Weights of a small GPT-style language model, trained from scratch on English Wikipedia.
Size: 11 layers, width 640, 10 heads of 64.
Training: a variant of Muon for these matrices, 1096M tokens, 8362 steps.
MLP neurons of a small language model. Each row is named by its layer, matrix (down: output weights) and neuron, and shows model dimensions 112-207. Each number is 500 + 25 x the weight over its row's rms, rounded and kept within 0 to 999. Numbers have three digits each.
A block is one neuron, or neurons of one layer that tend to fire together. After each block is what it responds to, as a language model described it from the Wikipedia text at the highest values.

L7.down912:505485501474525536531498507517506539521483525524510496498494498492444436501492510491550523526469468494482521487553476518477522530522469510507516532497491499461512498492511530529525495523497499490543459491489523499513498554526529514484517442473487489497466465464553526490494472521489515518
L7.down1181:496505550546478469485484490524484534574519490523515553493493503503487509518567487484495507488532473521495519501540455560514515552447515486503477476535509444506515507509514467459498467533539499434538469463468549518492515517551470453513464493497493494504459480506504480528489486523507517518
L7.down1333:457455482488534534486458533509466506498472514489481498499474494538504498475510524494508469528484478488510507527490550532492489507459465499508462478513495493488477506469505533487502457500486467478503461509534506522571547529535491535539509488546480476499482470514539457540460512538500548562
L7.down1396:484497497501488531487499493513485482511493463535466470531488487455545512486495515512488521493510508498491547476533466536535501497519483560506499487518503463493486537508524523503504500502495488514446493481487485490515487490479485477512484523532495485528597476503466513518520519498515468497
L7.down1406:483504534478474514507492501541525490489452515493512522515490507512536524495492476518493459490507539451512495496482462557469550463490502521519511507472509533507483513491467495518513519487530493497494567511457518467539478531444509510467535521490522543526336502515524519484491498482506480492
L7.down1474:496539502535464483485492476489504526500506533539493546485511518473525497526480512481471484496504492540509515486503521437488464498461480533494467513561520495512539508498491493480456513497456499508498517486545530498527463521495522498482477507507542508517402491508515444528508475511549480495
L7.down1628:505522568491549500479441504464497501525483508502470499561520458501534477528497481472496446498506495517506529527513512514500515515514489505508520479474521514504497505533503469508486465546463466502500504438462479500527528514515531537523502481512525542483475497508490483537492486488475531514
L7.down2154:493501497504478542521507473469487528492481517530518480513516486486503521504489483520492480520464499518504504538475535465519461473515507478504507459470497501549559494530507533498490496520479483549482472512562493498517522473497508456511519466496471505454539541509532485508524458494475476492
Match score openings

L3.down912:505479487477529492502489514513505562506518475474465493488498475514466498483533470499511554482495530497502494512506484485467515473543530501486530517525501507510516498450556486488483541538487492510474477498531472496522469493546556488503453487495480428476547506532504512530492534501556515496
L3.down918:489488543545491480481523488505537500511480494517521526481495472537516487487508492457477514543521522492523522467529541501510549511486458480486463490502506464489460483497466484495481448514485440533515485520468554502525476456524484505453483481483477443498514486515492496476492476495508474539
L3.down999:484558479518474507531508493532511479542465503489488528504528501485521506477509547516480455532506527462506476542500504458502497547483501469530506511471527510492494530505509482467487515487516498523504471523485503484470501491525474501512489509498506489533506523516523484466524481508559477507
L3.down1464:470532489543500455518515453514472536480492459539523551529477474528499488467484518485449484461485500465473444554540501517490466495516500501462526471499482558476512480453517475496521521482515445485528472481503489499492440512514503478543506493471522472493492514510464472490551471519459498494
L3.down1853:491483514488543474522532471540530513522499535501468490478487495547460495476501444486468539505473461512507505525511483471519471491490481479500487467471492530482514489501490509473464529483489498511512485512540448477492505474496495495537498473504487511508468468480435470511510468497517478534
L3.down1916:459515513520476456534464511465475532503519507470497554515522538510530517511482453479531493514507531482518500492532473496487497481489507520455487476502481489514498474522557535516522530503511519512525508467480509505534472440521501479455512464470506447526484508472526512494502480475457467471
L3.down2154:451498512464491555487490467509509498494528501458552502503531457514502471455478507517517484499467489503494487510501502491539472516540524512504481475485507446516469524511488494519482508514541528486511494501491483473485477472489541526523501507518531488495523536463447505520517495466494490542
L3.down2472:489523491480523524531502480480504457515503506468490524524513474496464494469472545501450495481513523465501509539492509527508494509520508497495479478466503524542524480513489474471462515507514473524498548533434536542500483540535503520503463516496486440495548483526545489489476496490517501479
Time-period phrase continuations

L7.down278:516504515532505501507489545510507490453501462501462457487485492502496523461494515512490482508469462499499546537494464494472479575496523536517471473506462488506516509473528455535472495515499523513510510466510500532505517502494492499484535511522493480486531494480498500513486537490541460526
L7.down726:523503515534498518499494515512525477499486533488515484499471458490518517497510524505488508552506521506497490492496492494470548500496478470540502473496480527449480496450489455474519510518512511494492499499507544526456488493524548498499500510539513480501510467473479501482539536499493460538
L7.down1422:534502537530524442475503510463501487483488530493509489505479531525474509514465473449509518493464500502473501480491516532491504511516514546480518445529487489508516534531466490483483522497487474495481476439499439495493518501490527489508508475491535490471491501479490484509478439484478424522
L7.down1864:494500491458507523519508528496496505475450497521522493516480500520458498513454467489465495475474525471461484533511506488508501510489498511496460501466501499512495501467451498516471456505528493522514488501538455518480494529487532491506510518498473492539554511472432492478468490449528506496
L7.down1944:495477524484505505545504506482530481487491532494472518499487489526474482480532496467507503517490514489489474482509508507488498489516512518532466486443498483523454513529486464551420454488513463462507526499515501529499466514514462473493510496465530466502480499483516497459491543496470511541
L7.down2313:479496445527504521478518477509525494493534505484492453538521525511489498486490508494478543491538505468563506550504488472507452555509487498515466493509482483477510549503495443494531473490524522513521490489506499543482484495495470484489460483457396516476576468518457496469538516480507538508
L7.down2320:513558508489562514486475482450506467510547495491520511514527519497486476525488494478491466492511490496471503466469460502500496498545488517528464514489494511508502497495472509474471488497502471485504461498509446490475511467489486553507513507553521480485482479457529507503525509463455478528
L7.down2432:486507488507510504509537476488494537493541496494498489564534483525496520487475479520485496518537552464516486528497502518495463493509535516480490492503487473478549485469457462512487505465495512471513532495496519527511521520494474458483463479512495517485513487455474486438506496534502521501
Member-of-a-set cue

L8.down1996:536531489482534472487538464544477531492516566472479525461502473447489482503509484489519463500471522465472549530509512517537462513533466518476481469472477511492529476469495476504482514519511482456461509484479484532520500500495510508459508503483543465474629468502466464484482517534475486517
Clause subject before verb

L3.down669:513509498505527554515482523495496479457464493463497520533427493497552466518527478495514501521524480492455525520505513495478507538489490488536525538518497523468453463492544529501518516523507542525488481519464487549497487524511508513523446439488510468524540510482513504509465467507523536511
L3.down984:509505486532540503513495512476487496481477533479484488500525546456492456489500493497474511493535472532482459510506449480508462494497486484514459481545507516502477483496484469495485503537540475512485531535463498533473482459530467565489466508510518448528470534534477480534512480492494504504
L3.down1037:494494491516538449508466485501503499478507494486494505516484525451488445487495520461545539500502475540458519518490505499514492507487495484508580502550525519519498490426545493500477494514516532483537467548528501485501511474515547534521482442506459516463456512478509488493490485526522516521
L3.down1286:496570475538528464479500513510497450536517517511514481487488520512500459531540505518484518466468504536518500520519471477520500511525518506511519495513509433543472504497525499502492528545517518489505515436510490461476527500497501484507502515509481525490506498492525475488475479496504497471
L3.down1549:487532498504493472487492452549475510537534481509521490491465498474487501502479509477536492468510478520520514541509456454503496478538531458559512522501545464472510466471487500534493517489484516487516471516478502491525445545515516488493474497506472482477476505476469478485508512504538500442
L3.down1805:488540490538504495483485505512554505468506529475511508486606505508486442487489502514496476498495486556491509474472538450435490500510538455501477495503500460495501539550519502490534484467488507494499542464514483487469532467488497496442487526454491508489463525489487477481547522515495491531
L3.down2097:504490538538489502502500463507549476501476488492478462521487505486499511447422505530501564487479465503509496496476494494549540453492541484477475506502518482503523520437474518462481489478501468492505534477520517531478462557491456492516476547441523512513540510566482502492498539503495511530
L3.down2539:534496571470527532500485457513464517486468480520539492484486481547476521511533519530497529516517495465484529507491496493499465514500483483463502529487514491496508458504515520479514480467503504524519477514480513542484479508526482516499477523536501485455436481488465455525508491491540495532
Post-unit measurement tokens

L3.down95:488519500526505511520483460513499528501496493495494500508548465532464477474496511446486487510478509504476523515440463516512534453484519509492543526551497479461495514472515510474473526504482551466495484465514526530483491478519497509482511555562522475496516481503525480501502521528497515517
L3.down221:506503513507480494465471475467474504490495515519481511514504547484494514487508519486495498513520496493483512536489467503485526455479526468502455533483496506506503506539491475557490510497514482498548555533455478444505523503491475523494490507509506479506433512513520479480499478494479453519
L3.down878:499441543551494518541508484467498534504479485523522491486496491505482514496496500495490474501517496488504490470540502557473516506475508519502499511513492493514485505467520529506526498522518507474525502479509511498495523508541470460496470554479528519509557537510493480499511504494492479486
L3.down1112:540491496482496480481474505533488466460528522489535489485487495510514474462479519481484472536474460490470503505475506554509491498480508525499502493499542543521512524462505503494532550496533510497532491478461479480523504525525510509499547540485521534528522486493483503477454516519493498496
L3.down1192:507524506522564461462470514517522510524505505467488531522521553509547495510507427506457504482497464497499502500467522500487542507492514490492495500503525502456533551497491488510523500542465500511528525504456506508541485497499489514511520523435513524521543469494493506518563516505504464518
L3.down2085:495534519485530517507499493533500512507500523466539483541493533509467499506477483502523497513498523460493542520498511515505507503457502530481527456495506534498495522528445486462541498473548483557492485551469474519513509510462503493498459505499505478487535502527517473517519500482460480494
L3.down2132:506495536536506514496489502499492477481522524476519507488492473510500500439424487507531463461500513537473509467516523445508463454487545549508490523512509515486538512488472540500495485512542512526494521463507514516530530489556502506484465541494500492501491505491493528512490509483462478482
L3.down2480:493486465514514478493487489478508545560487462468497495509479481507532513516510514509465493511499504531447516529497502516485490473511528491498485502466490507512491495482515527547526510501481490472435485544525474500488512489492443510480497535530508494489521453493497497494550510518495460541
Partitive "of" after quantifiers

L3.down84:469479542501540546501452507514509585507488484496508440518517475513462532481547519473508487511482498474538493499490497521494506463509516523548494455524523481514489496513469483516502519476499532493533478512531514486480485494518482473503524535490484496479556476521504491506475507492461480533
L3.down957:513488502514525496495512509517519513478575531480510511472513514465500503497460492499537542505487473506499509516493491510461474480493511491509507479470496528513516498472494540493496479515560456527462509518516482501497560481517513471516482485476484509467483495490481485487481555527501497527
L3.down1264:505544534522478450498492477468467523494514510493543486502487525518531545502504507472528499515460538536519439483510486440492453479556526447493454504496496508508519482499483514482486445467510461496534455510527501519513481499533496467501466518517483472490518498504505520530526501514513449506
L3.down1436:514462506515505537495469532530482480473517468503511525492485520492500525505486545517521492514499504505479473525517495521522511493525467551495481546476486504496475497486539491476486486495520544502536463499487548507471485470521500504503507508502464518475558507534451534466449470543469513476
L3.down1496:545522498532504488513501455512544499470481499510543490485477513481478492482495470511482521545509479486476544505471491547495497479475493509527504510474494499529507534467488496479482506517516509500508513548499442513500490482509518524514485507506498473452512510480456453459478510490513533504
L3.down1701:506497480494459444518478510544489469476515484505502546485474475484476505492480511495507520478448519499493441493520503482516482489539484544460483507510494493471522456497500516440509538433506494502459503491500542500460445534505503466495514446562496514486563513502496499519513515498484529500
L3.down1875:472523558491485519441502491452495469480504525504491509442490504551523521541490501509447493518531453495473480535503513463487491452467493528496486553505514506473504521499508513543518556485491527491513486499539483478524481522491482530494518531482508496452475460507513468497543501531499452549
L3.down1952:479515546504498481503534494467428509504500525474494492511517497502541509496481521446480544481519505514473461494497515498451469513475473498461552510489545512509526484493481533506486486520507481495532498503504481474487492494497477535516468530462493494501484487532487479470542486518484514507
Auxiliary verbs after subjects

L8.down2047:498472539506528411465526519506545492432499520474546526485469473477461489498511499478493517546545508528485533475534501524487521494505482500492456447511488468477539469492512493501494460506471513515547484513481455510541506509502498479495471511484502510459420513524493495442533496483475488489
Predicate-opening verbs

L7.down42:521556547500519532496491513513483492493467469511494492432454530517489517482505511554443474498477487454471489489507475483485499515498502528506519486519439481498528479487502529521458510539525496483530463498537484509490505478528486477508478488530480513462489525454465518508464535511510469496
L7.down131:513530466496489518443515489519463508518453462510490454484537522467548503498532482502507483484495508529581565480498501492501531488497510459539496482551478447517485509499463535463505448508461499501509480438542524456492506460485496481495512491483474501522466490469513516502511569538485492491
L7.down201:460517528500486524535477538482508474503522468509533511489507485520519510477473522543526501536529524457475495491550489506482499532523537495467484474476498527520531487498447542465519528532509498495492507479555522520455517480519507466514488529505484531488535485495515500495504524560495443510
L7.down353:511506496492541506522492476517470503521535495484499524516484492487511499500478516464515530511510492510507533499494461536486455491513521497519499478517513486520543532505502487519471509461498507475468522547515544461499503526499461530534524483514464470495515470479525503538497539524498474485
L7.down1551:480508524471478508489498528541506508502506463553497490539489509514454505503449512488511524516510501544481491490525508482446484474512459483504524511499484452479530465456538445504450508515503496551486514480567478483474551493511521500489515439536485458503483499556534467507490515488507503489
L7.down1870:546542480428474501530468519526506481516496538531517479509465468491513485480508529502492470495517512514520488492504478487490502529535510476547497533493487510535501500500519480533467480487505527492527508492490523517482529521543530502479515522508453486531548525532509490511526507492484471498
L7.down2443:481535535482500532487475522485497499486475474481486524530493492531418530512490506522497485499523495529524449487549548484485495520531474516539496530485515489454536493497508462459516519481507558499497478506508561507506466480479501527548488476471470468505465475503500513524485519512515520507
L7.down2467:494470452510503516510460509520442499495511515488530547489485500484468517534485442508503493526533483573531514506507523494492494523513504497524523493531460502563539540506516488514468491544503489534519488476484501490447559535537523461512483505515467517480525440520460529510512505494480530505
Visual description connectives

L7.down227:528491500540469521508522513510507543489526461539502531468460490494526481504486472465472451517504508509516451470468526504510479507548516512501495475508515466460509493527482499476522513495528506462501521491520503492466478511491522507481506527517516527537551466521491526520482473504532506520
L7.down462:492509483497504479452535517513549428506515476529512473479509498484498528484525526483530500486518491528508511493553448523494504531509520483519494511517494486495474475506477464462503501454538469515547538449482481514512475553474440503494488473511489523482457519524521490452502502475511511530
L7.down825:505461475530489486484502490518531473415498492512477456507517511455485498499502486529477482504489528472521510498490544519478509557513481484513478479537534491457537532485526488514495491485491537474500516500471461482495528522483469442491485517488457511484545505520533462486515531489528517467
L7.down911:498509514487526509444518559518511491530478507493510479459483517502518529464515550490477566535481486489499511503536496497541505501510513537497476484483493542524505513461505466544476521526516518493491484445533517509465505514506477476526474520494475500512479507487468509507519496490522472487
L7.down963:525512468519540499503520530490542509498437476466495512535542496538496459480473475472518539535508517434459557467470536507520522426526498508501554495492475517517515541539480483462473498514479481497459501495513468453464492491517517472495474493495505497472521477510459554491532517477430514511
L7.down1455:496495466513530477539478483479534517471489504446530494547471495501480470491487529467491539503503488456465510568480510514475538491464479469517519481499472519497551532471489500510510527537513535471452482487455488514457470516524499504485510522516456473464496514516466488501518505511482466499
L7.down1753:525498469507512469470501533515485465482504502515562520587528477516519548453499470478509518537492491512495502506484473505506511499534556523527493474467483488508467516489487520454516531527536471499535504499510486488501500488491457531474520570498481523543486494490505465561514526563530502500
L7.down1897:497463480492522471517489482514479463496515507512494475485519534477488504520538481504501515484518499553494518473483512499505526480481506483485523510494460494499484496459445487475507570541483470509538514538507467521509513563492490501488542484523474513508590441525562483478463512546467507474
Copula after It/subjects

L3.down131:515513512516489521496523471520489502496487513464493505463511503493470493483444519504486506497497492475519507529528529495521557486549502524471517457518510464505494476470531507510513539490514512488497481497493541498538507465462479480456520475548536497494445493478498475466561485489456500482
L3.down243:508516493480504495484512492525512524493516556498538475504495508544472522489515526505489501508481486451507522489513522525474542493509539470535498442456475514517521519488518461512492478488526501505517494516496479495517556556493488532492473548491443535508469489493527518474507481506494493465
L3.down775:524548449519453536537543487523483517525529554465489500498539502505502518485492493484523493472479462509460510505530527507454524505478518508498469499483513523495541534477499431501510452528512491470544506509504491504521489494456476537469470511463508540444557512520536512501530506540520478503
L3.down782:529515497509488525512528487497504530512491455520469512531517521479533509503492499500494493524506481509527557472505478481469529531456490537509519561472519517445506530505512520498485478515447478492557478504483500483474530517487506518465510425537509487507435487520484522482528496478497495466
L3.down791:543510478506510514530469481525525534519549507513501496515500522498504541486485490532492491506507487535507469543471467488473485510528519527532498525529508551492500499516455511530472458472517467493487499502489469542507509543516464490476439514518445468504500497503477524509496510494511516522
L3.down1087:530503505498486493494521490492493555473557532547562530494491490517473532466460497435476554471475488481494529492495493493507532476490503484501518474508470497496538500507498492500457482533513480491527499518483445477545550508528522486486462507463558459520435515469490496495467475468510508512
L3.down1284:529513498525494506538495498501488481520526496515474476513500541490463521508516537492488482532477485476469487551526494508491472510516444491486531471551506521507485480546500482482525530488539506540497503525493473492497488511458490511514492493514488498515506499486493471501524495502535496461
L3.down1928:460534471477479494519509509497555476496527512516501507516494457514441511474471473461453509522486512517507501511503500516515464465520485540510493482514494556500500530485500508480521504494493436509502492502514489530489489488528500541500509518485560495503405498487487531529461456520525496515
Clause subject pronouns

L8.down2241:500478529463525491503508488512435528556469483502489496488501477549506504492450536460496512514515490494491486477519469523510480478532537498489497470467513504512531493534478531486454481533470502491511480489450509471542505500487479510478523492468516479470499506488494509442490488471467524548
Mid-number digit continuation

L7.down699:496517494474514486492476511493470513551522453457551522495459464503439513476520498535528507463492520463486518484525489468517502505523524537470444491537533517459508501504500535457470500523481502513481508499529499527518466529494467476483495501452501476476473549478499511506474509511501496527
L7.down737:528465506481534536451480518484504506550481508486490524510474506477497492512489497514522510503493505495472463516518514506505480531518507480497524475466495537490537502468458434538463483522508501479465500517544485494514489476456434516540502497496512447497525493483511504501482524535527557456
L7.down849:538476513521508493552516518486474509508492483478467505518509493495489526493437540485523487466498541538541488523519512503511545536496485476503508509469466508455518514474502491503525479502505467482451523496515533514498519495503539536495474433492507525531464482488553498494516516478473464511
L7.down1377:518460475529540513529482472447494462456547483522537501526525492462507530529456507536494516499516508521457478489494508492490485522537475479538499484468510522506536511477513492475519471487487546550507509537482480515516493540501491495527497536490472522522488511535540507459531514510465508519
L7.down1673:553527522503505459517490516473480468508498503535515479489484465502502513507514514532495536470500527495542473482531470471495483553459489510486494514510500479450510516526514472490495460505508493536485473533499484494508497511512535486532476482539513482447482490473481511483458478489520496522
L7.down1937:501490462487496502522485532485468490503516443507518494476506518466521519438535479495495450496486487486481434453509472505515510475518509502512500449494487518519553504518485545502502479503519468527508529515479459534481471475506493545494510501518525520487461476496487494480470531482516509489
L7.down2194:540511479497548511539493507474498512500502531460501507539482539504484501473458479506524478492468493454539464480584456469520531486507479491529517508495486493442531540533478525518518438476512485501536492510465479479473508502503493497478485496476528504512538481554489497444477524496521479460
L7.down2447:534519493488531485435500534509447512510492473513490506509506466452487513488541523483541531449504492527522501472505473497502474557507504532479515465505482495463536489481519480510496490448513479503476492514469522507459475484484557512509494514474489424505509485518501506468496490552512423512
Decade and century prefixes

L7.down241:505511529482488502500444513515527499505518506475487499500489519484478521537474471538504494499460515511535487495515517514498484540455505554491503540514496479520468490520490508534484495516496538511506515487460489521515562475479481495532494473491515536466456462510561491533530491488516463489
L7.down538:506450496499523497477494518485480523497479492538515488500473480501498517538507529482447506518514525457509485528553494523489493526507483505491498489490570488557481479500529503529517456487505484470536476506529515499483485498494509571523502492460461464478408524533545529533531523511484529459
L7.down1313:475466494498459477514502488499520522478509495512500485496497527530452525497489514544495493485480490453561486494486514558503554502495496511513508542510519525521493492512479513510492556489502541484472487493477493552516561557451503466502482512506533514488571488535470479486531507502523506487
L7.down1405:530499512505496483484489512491529510497512485485494515499537516499506465489483499506460510512460509481426517552520474525489491470507499516496507460509488473475505476469506517484443513484510483478480518474464483483498546480494515530525520467556511506513526474467471562510490588468500487503
L7.down1744:524524483489507461495519480535490474504477515517502529463527510493534455486476495477477460566446538474479454528471483481506492464490497525507449457487513496494492495478506546528502507520465505465503524480531525496521474473508497475465461522502514510465499517492511525483480469494514408490
L7.down2164:508494477496499513531470535526463517483501474488539446528546467476489476478480475515486517526449499523511442505512504497477523472508543478563477472479475527504491474533476540493488516454527501514509474492459506520474508500472484496499476483481495515494330492502507510483521516514509493509
L7.down2377:497506518481520507507448480566536508446506507497463529495524470494511504522493497495485541508485532471520489494477534475487509549539516533478493480508460482468477488482469499527502527504485521509530522472468505538533506517483499472494515460507509513537509496497480502514490507544530540449
L7.down2500:534513509515509527516466512507506524502492539522553480478581491486514480512453485542470510533484439468454496524488483522517528498567546494521491497468506485504498464467479511492485503504508488501570469476467480533548492533453487517535476497510504545488562527540507494494503514528527451542
Subject end before verb

L7.down480:502487505475503525511500473488487526550517472496525498467453542494497503517458502490523480504456505470514498514487503513492489487517509476487518492557506482488531493514510502498518520537526499473505493554476472494521503512481505481555501463501533468513439500525517476515476505486540502511
L7.down572:473491532514525471471492493507470515509489506532501479517487506531533467501562521499499510484475521502509510481544489513486474506525521520496494501497497489507432492487489521510549472506475448508489492515509463491505473509527492481509510471424493448513448524484512466499494524496506547474
L7.down590:465475488517479486514482515487499540518485482506497486548540497503503471530491520523521517504551534528519482483477543456527484498486509493455500527476470470490495522508547520514482498498523523463462518480470453479458497511485582533489488515567460525485492561530518496489461552532474517528
L7.down767:428526505472508506527518499533486477480555496521505499522472519490461483483488503504504525509501506517474497471520513506515482481516516536512509454510474499447512480484512444535535469419519502508509503481533513475504517534532526499469522477538511477479489495506519474508506515466537494476
L7.down1669:548502454516516511504520446524452500498461527477479479536495462522478452495480457495506521483474514504492511517468479501493520451482493480526527494486538500517496502497505499483496516498489489494511508454485525496507518483532489529484487472486528470501516479517483510510502507516527524504
L7.down1965:501440484515510507520505503507475492527504485503504532485491482553481499531519512522511494572483546487507467505476483465501524526482537464523461456493475454527497523521480479520540525510451501500483484478489469510488511508475515537500557479451509514512495481507493479520519482509500569535
L7.down1974:471528480452505521505509457502525492482501506549521505487472519518471509515510524517489486557494506498525508519516503538495480571513513476474500486484534496437490479515513493493478501466527489512515506516493493520502487532510481500482505488486521500465481483534500505478522536501508509463
L7.down2356:516489507493562464505556515467469520491487465502490482470498500502467526492511506480524471534489494496488489500535523500487486480524520451502494496484488539496538498478467512525536520458513496514477494494475480448514504496508506507465504498475483422518507534459505495462516555504524515535
Before sports team names

L8.down932:432446523484525542491544500534483459550506484513484520491493520505471511521523492484482484521515496493481502530510515563497501543472458522469475500517480518480502481534510474505539531551505494537467512459462484507500484490504545485462458519479470508536532541512486502532529512494495501513
Football match and team listings

L8.down81:530463506524483525509489526456498498514451512475469491509471536499497486520513504490488493473517506530497498492453489477511510512515468486527528434482485454473517502501478517480486486496482480503496486439519507505487518433491497550538508496525480458513486504479511473484503465484472516487
Plural quantifier before noun